MLP neurons of a small language model. Each row is named by its layer, matrix (gate and up: input weights; down: output weights) and neuron, and shows model dimensions 224-287. Each number is 128 + 32 x the weight over its row's rms, rounded and kept within 0 to 255. A neuron's up and down rows have the sign that makes its largest values positive.
Before each neuron's rows, "fires in" lists the words (lower case) most often at its 100 highest values on Wikipedia text that the model never trained on. A number after a token or word is its count.

fires in: "one" 45, "some" 14, "two" 9, "eight" 6, "each" 5
L3.gate652 [113 100 112 137 180 110 124  99 108 120 133 127 182 140 107  46 139 170 109  86 138 125 118  82 196 157 144 150 182 121 122 105 134 185 137 102 112 188 162 114 123 109 101 123 120 131 117 140 121  99 110 110 139 161 107 194 141  91 174 134 135  89 110 132]
L3.up652 [122  88  97 113 119 203 101  95  94 126  96 188 168 151  49 118 135 118 161 115 112  63 123  79 117 196 118 137 151 122 141  97 145 133 141 154 104 154 119 119 160  76 100  83 142 135 132  83 181  84  87 146 152 138 162 146 145 117 157 147 138 103  91  87]
L3.down652 [ 93 114 160 147 145 116 122 115 181 114 157 140 221 117 125  73  44 122  75 136 144 131 130 171 120 106 155  95  67  99  89 140 119 168 121 148 120 134 131 147 151 133 126 152 128  66 158 106 142 144 165 165 137 160 131 138 151 104 104 118 164 139 114 118]

fires in: "over" 43, "than" 17, "around" 15, "overall" 4, "about" 4, "under" 4
L3.gate1278 [178  95 171 106 145 175  99 138 143 145 148 168 102 105 167 101  88  97 101  81  81 137 135 104 134 157 103 120 134 127 122 155 119 135 104 113  90  95 139 127 165 193  82 131 167 114 142 119 145 134 109 109 106 169 200 148 170 148 135 101 132 131 119 140]
L3.up1278 [116  40  95 117 153  98  56 107 171 120 185 112 191  90 141 140  95 151 166 180 142 139  57 103 166 156 104  67 135 104 120 158 113  74 185 138 140 103 143 147 167 126 111  91 145 120 146 117 192 142 111 139 114  84 126 125 125 108 119  69  55 113 129 185]
L3.down1278 [153 124 157 163  91 133 123 120 122 121 155 163 113 131 103 112 115 130 186 140 142 120 161 152 130 119 154 250 138 117 115  98  47 160 166 120 120 103 116 106  97 140 133 176 157 118 125 172 172 145 110 112 128  77 103 135 162 169 151 159  72 145 118 143]

fires in: "to" 19, "family" 12, "father" 11, "wife" 8, "sister" 7, "sons" 7
L3.gate770 [139 195  76 140 107 118 203 102 144 122 103 125 155 139 159 150 107 147 160 147 122 167 100 149 167 148 167 127 154  79 139  78  97 192  47 121 100 130 133 189 171 129 120 101 164 136  82 158 154 136 102 157 133 120 137 187 100 153 112 116 133 128 171 114]
L3.up770 [178 155 132 157 113  35 177 116 162  86 138 109 147 182 157 152  99 206 139  92 126 163 107 103 146  75 108 135 142  96 121 110 113 186 115 146 149 139 206 134  69 151 143 131 152 188 112 117 177  95 115 102  72 151 183  90 146 129 201 176 124  90 123 105]
L3.down770 [112 172 123 111 156 128 116 149  57 170 162 121 140 105 106 136 116  99 167 172 136 153 119 181 114 162 157 139  83 126 114 102 206 137  89 108 129  33  92 152 106 126 108 121 141  96 130 170  74 134 147  60 162 107  73 115 105 136  89  95 150 188  91 168]

fires in: "season" 22, "election" 20, "career" 8, "served" 7
L3.gate1015 [127 117  54  91 149  90 117 131 188 118 114 129 119 170 122 136 183 178 130 159 121 156 116 147 139 129 155  69 123 156 134 106 169  83 143 122 106 157  91 131 122 160  80 179 168  95 114 122 102 110 127 157 131  77  64 131 148 102 121  81  96 106 124 105]
L3.up1015 [186 134 142 155 134 127 180 144 150 134 122 144 149 166 120 147 148 110 169 201 120  55  93 138 129 134 148 125  95 153 125 117 164  78  70 131  86 111 172  78 140 100 120 101  97 180  58 125 111 157 115 143 165 130 146 139 143 139  67  42  70 124  94  95]
L3.down1015 [150 134 151 118  63 172 162  82 144 114 121 111 166 130 133 165  63 122 163 164  88 161 148 105 109 134 142 127 146  54  74 125 125 161 142 111 118 127  85 140 144 163 188 142  97 157 195 131 100 124 125  90 120 170 167 109  69 128 145 115 137 132 132 132]

fires in: "0" 43, "05" 8, "03" 5
L3.gate1136 [205 119 116 127  99 156 146 163  87 122 156 130 165 106 129 114 127 139 186 130  69 107 128 148  50 151 146 163  98 147 110  87 122 147 128  98 113 124 131 162 113 130  80 142 110 184 141 124 162 164 111 103 151 100 108 205 156 121 108  84 181 142 136 164]
L3.up1136 [148 108 135 144  83 100 200 137 127 149 159 137 165  95 132 114  86 142 166 149  70  99 174 163  74 172 200 163 171 136  92 119 109 133 162  77 121 151  68 117 155  86  67 139 113 121 157 175  92 158 107  63 126  94 147 153 139 108  97  90 156 115  93 102]
L3.down1136 [163 134 203  74 199 164 161  76 155  67  79  84 128  98 118 158 136 170 105  83 129 120 145 138 115 118  98 102 179 194 129 194 113 161 156 150 139 180 157  82 114  92  84 148 160  98 141  93 187 134 200 169 143 168 150 130 119 142 127 120  99  87 127 111]

fires in: "3" 29, "1" 9, "5" 7, "global" 6, "300" 5, "39" 4
L6.gate756 [179 125  73 148  83 209  79 145 127 117  99 157 138  86  66 115  80 132 127 160 124 129  55  96 114 148 141 142 187 167 141 148 116 162 132  98  94 146 130 124 185 149  65 132 163 157  96 125 117  96 168 131 115 148 156 114  81 168 118 128 184 128 104  58]
L6.up756 [154 131 109 173 121 107 122 118 136  96 100 152 179 117  90  76 181  98 115 113 134 147 133 158 113 123 124 151 114 132 138  95 106 125 131  93 119 129 103 124 115 103 132  87  94 154 130  88 173  93 127  80 157 147 136 100 116 180 166 108 119 122 111 134]
L6.down756 [175 217 117 136 122  97 129 136  75 108 120 205 105 123  83  88 124 110 145 108 117  93 110 127 141 161 154 128 150 123 126 152 117  66 150 103 130 123 144 136  96 123 137 134 179 189 135 124 134 143 164  98 103 106 113 140 207 144 126 131 195 127  78 135]

fires in: "when" 15, "where" 14, "once" 8, "which" 8, "with" 7, "despite" 7
L3.gate1050 [ 82  96 172 125 123 106 148 162 166  82 164 134 109 111 109 167 105  52  58 145 134 122 168 155 134  90  80 124  81  68 137 120 116 136 136 175 173 138 109 153  96 127 120 118 163  90  88 145 172 128 173  71  97  97 183 133 184 122  78  94 104 108  88 152]
L3.up1050 [ 62 142 100 120  87 167 128 130 112 159 225 131  34  82  89 121 125  85  64  93 109 114 133 171  62  91  88  62 121 175 107 103 101 113 132 151 124 110 133  78  58 124 130 141 151 129 171 166 126 143 128 113 128 174 176  92 184 118 184 137 111  82 155 119]
L3.down1050 [147 147 178  66 145  93 139 140 128  79  84 152 142 120 114 120  75 152  73 167 166 100  66 173  91 195 122 208 138 108 140 158 111 140 111  98 142 141 105 159 134  84 161 107 126  98  97 114 150 132 133  75  97 101  97 140 100 208  58 198  96 141 135  86]

fires in: "by" 35, "company" 7, "when" 7, "mbarara" 6, "baptist" 5
L3.gate970 [162 122 106  90 116  62 173  87 141  96 128 155  66 128 114 160 131 188 168 183 135 138 129 179 122 121 105 186 122 130 136  89 154 179  59 186 131  77 143 143  98 140 116 140 139 119 177 123 150 147 152  98 184 174 130 160 125 131 112 104 114 141 122 185]
L3.up970 [127  28 141 187 153 100 173  95  97  92 147  93  80 135 185 126 144 176 145 104 128 125 187 101 142 155  83 130 110 132  82  98  99  84 104 116 129 179 152  82 149 159 166 119 120 217 126  92 196 117 167 149  73 170 139 106 107 169 147 131 144  91 161  80]
L3.down970 [ 80 152 103 111  88 186 151 140 128 123 110 163 161 135 115 162 114 138 127 128 128 107  97 126 157 132 164 196 120 103 145 139 152 130 140  89  93  91 130 131 106  90 133 120 109  95 173 144 106  95 142 157 126 111 152 134 115  82 122 117 135 149 130 138]

fires in: "used" 34, "introduced" 11, "served" 6
L6.gate876 [118 110 135 153 176 127 129  83 135 174 146 122 140  53 104 152  73 122 188 140 145  51 105 158 171  84 164 123 127  78 126 153 102 179 135  91 144 107 160 127 142 143 149 145 152 104 147 165 166 124  83 104 136  39 179 135 173 172 119 149 169 153 208 163]
L6.up876 [173 142  95 154 119  92 114 119 184 125 154 158  85  70 146 170 118  85 153 105 108 115 113 156 133 170  57  87 144  75 143 111 152 147 134 119 121 134 101 129 126 120 111 127 106 121 124 122 119  95 105 143 106  68 154 105 104 178  78 124 131 151 161  66]
L6.down876 [154 104  76  99 139 117 166 129 124 182 116  96 155 140  65 104 108 176  14 148 146 163  77  84 150 107 109 155 120 185  71 125  78 174  97 166  67 123 121 102 156 188 116 116 134 126 108 117 165 198 108 171 117 124 167 171 135 119 140 204 128 142 117 151]

fires in: "an" 60, "w" 8, "another" 4
L3.gate425 [114 160  52 161 108 169 143 191 157 150 159  78 121  96 130 139 146 101  95 129  96 184 105 112 129 227 140 132 174 110 113 163  99 105 158 106 118  96 147 141 154  95 192 120  97  83 152  98 174  73 117 106  74 158 204 147 139 161 172 116 178 120 130  98]
L3.up425 [ 60 125 139 152  94 164 130  97 123 151  97  99  96 127 106 149 126 189 121  62  85 136 161 120 137 119 105 139 121 151 119 164 114 119 144 116 133 125 142  65 124 206  91 110 167 126 109 147 151 106 131 100  99 135 157 193 131 106 141 155 131 114 167 148]
L3.down425 [123 144 133 129 220 102 113 151 140 138 117 169 109 161 132 107  86 117 116 141 155 134 109 122 146 146 141 113 116 142 109 152 115 146 128 163 146 187 102 197 115 120 141 109  83 136 142  97 121 180 123 172 155 181 133  88  94 142 133 129 126 108 120 127]

fires in: "a" 28, "after" 11, "according" 7, "as" 7, "an" 6, "american" 4
L3.gate695 [118  93 112 119 187 125 162  88 164 117 115 139 114 146  96 101 175  73 122  97 127 117  98  83 128 154 159 100  93 140 104 128  95 131 124 121 123 156 117 170 163 163 124 133  54 107 166 137 133 155 110 147 111 159 235 111  70 102  92 108 146 178 177 148]
L3.up695 [ 74 133  69 124 124 134 174 108 130 122 129  64 130 158 172 139  98  98  61 101 123  86  95  36 114 126 136 138 106 136 202 136 189 122 125 151 102 175 131  92 151 131 145 186  97 140 108 141  89  76 147 159  85 137 203 104  72 127 142 149 121 136 145 115]
L3.down695 [138 118 190 127 102 160 134 131 166 182 129 162  90 141 164 126 130 115  90 114 131 200 105 162 139 165 156 161 140 136 104 131  96  86 184 134 127 115 118 149 160 151 125 130 179 144 116  74 144 146  93  97 169 104  93 108 122 115 160 107 139 129 103 171]

fires in: "two" 19, "three" 16, "four" 14, "one" 6, "3" 5
L6.gate1185 [101 172 129 167 164  96 129 184 134  95 150 128 154  48  78 168 124 116 148 101 183 158 189  94 172  93 144 141  95 137 113 157 128 111 105 127 124 131  98 166  75 180 109 178 136  95 140 140 130 127 117  30 180 145 186 189 110 126 159 168 100 124 123 110]
L6.up1185 [138 161 132 146  42 147 133 109 131 157 137 146 156 115 141 147  76  98  95 118 126 145 119  95 153 193  27  92 154  82 134  84 116  81 143  85  92 169 178 152  81 128 148 167 150  86 134 151 174 135 146  89 181 127 174  48  90 146  77 138 144 139  89  96]
L6.down1185 [ 96 101  97 115 103  75 102 121 110 146 146 131 116 117 122 183  61 107 111 107 206 132 174 181 115  77 117  83 100 137  87 150 141 117 106 135 182 108 100 108 114 185 120 115 163 103 175 124 140 172 128 153 108 169 125 134 140  62 157 126 123 110 106 159]

fires in: "career" 27, "southern" 10, "either" 8, "east" 6, "elements" 4
L3.gate465 [108 120 129 119 165 168 111 115 135 121  90  89 162 206 125 141 148 146 123 136 134 124  70 105 139  67 121 134 123 135 112 159  86  69 155 152 132 131  81  82 126 150 128  67 151 202  68 128 115 114  93 169  86 115 134 109 127 126 120 134 113 124 120 157]
L3.up465 [ 63 130 121 152 177 153 151 121 170  88 128 185 101 156 147 151 130 120  79 175  96 121  76 109 222 141 154  81 158 136 160 114 102 168 144 158 102 166 191 101 102 167  90 128 119 121 135  99  93 102 141 144 116 157 125 122 114 142 126 120 121  96  95 132]
L3.down465 [191 175 109 121 145 132 119 158  73 148 108  46 140  97 113 120  97 119  65  62 144 188 168 143  30 120  88 162  93 114 121 142 137  67  98 116 156  82 105 136 103 110 132 146 165 159 150 134 138 170 119  65 121 116 120 154 151 125 118 123 112 157 211  83]

fires in: "than" 14, "over" 13, "around" 12, "about" 8, "1" 8
L6.gate596 [ 74 119  92 124 113 126 111 119 156 121 138 143 140 137  72 130 135 131 191 144 100 142 138  85 110 130 120 128  89  98 121 123  93 137  97 136 155 115  87  87  68 130 123 168 149 112 109 166 158  83 134 155 151 154 163  95  92 147 106 168 130 165 115 192]
L6.up596 [190  98 151  88 116 130  70  88 157  93 139 109 124 127  62 164  95 104 155 158  79 175 172 108 128 161 145 143 151 116 137 129 126 116 138  84 199 132 228 133 123 126 146 102 143 173 126 123 156 171 109 120 127 163 127 131  79  68 125 119 130 155 112 165]
L6.down596 [171  51 108 183 134 129 113 131 109 167 110 132 121 108 156  87 123 166 128 153 147 142 139  98 161 120 132 170 163  85 158  88 112 103 121 160 128 126 114  46 156 159 139 167 137 132 103 128  86  95 142 111 139 143 199  96 229 116 102 172 108 106 166 136]

fires in: "was" 25, "been" 10, "served" 7, "worked" 7, "appointed" 5, "decided" 4
L6.gate140 [150 164 124 120 147 140  97 111 192 104 122 116 167  90 199 114 149  50 195 124 113 150 150 175 163 127 141  80  86 151 140 160 165 170 147 131 202 143 167  78 158  93 130 101 104 129 102  66 153  82 140 163 147 126  65 128  87 102 108 102 112  91 184 147]
L6.up140 [ 77 161 187 111 137 131 119  87 130 160 118 147 146 131  97 145 156 135 112 127  61 188  74 151  90 179 156 117  85 141 128 119 146 142 127 164 129  99 163 155 139 140 162 124 103  83 113 118  99 144 101  96 136 114 159  96 161 124 114 134 121  99 211 125]
L6.down140 [137  94  80 171  90 155 130 146 159 107 139 162 201  86 148 110  84 129 109 144 106 125 150 113 160  66 112  84 162 158  95 149  87 120  99 105 107 142 125 106 164 142 143 135 144 112 165 102 138 106 201 150 133 146  88 135 152 153 173  95 174 106  66  99]

fires in: "0" 31, "05" 10, "09" 6, "03" 6, "featured" 5
L6.gate1432 [143 145 169  95  86 104 102  72 204 102  93 156  84 106 105 116 163  87 173  80 150 120 114 176 129 147 124 137 132 167  96 137 139 158 179 121 145 179 186 133 105 111  64 136  88  89 115 162 166 117 109 111 148 130 123 153 150 123 107 166 204  89 145 139]
L6.up1432 [ 92 143 147 109 117  47 130 123 158  76 140 125  94  87  79 138 130 112 122 167 127 141 134 118 104 122 121 143 191 189 138 125 138 147 141  96 175  79 141 101 120  94 154 105 148  87 170 129 111 159  86  58 126  89 122  87 152 111  78  88 108 106  85  66]
L6.down1432 [172 136 103 122 178 124 103  66 207 133  92 116 147 155 156 139 131 170 119 151 133 167 150 143 119 121  73 161 219  88 154 134 141 181 127 112  49 142 116  95 105  72 150 114 147  45 128 130 135 175 125  68  74 113 175 121  87 134 134  88 144 146  81 160]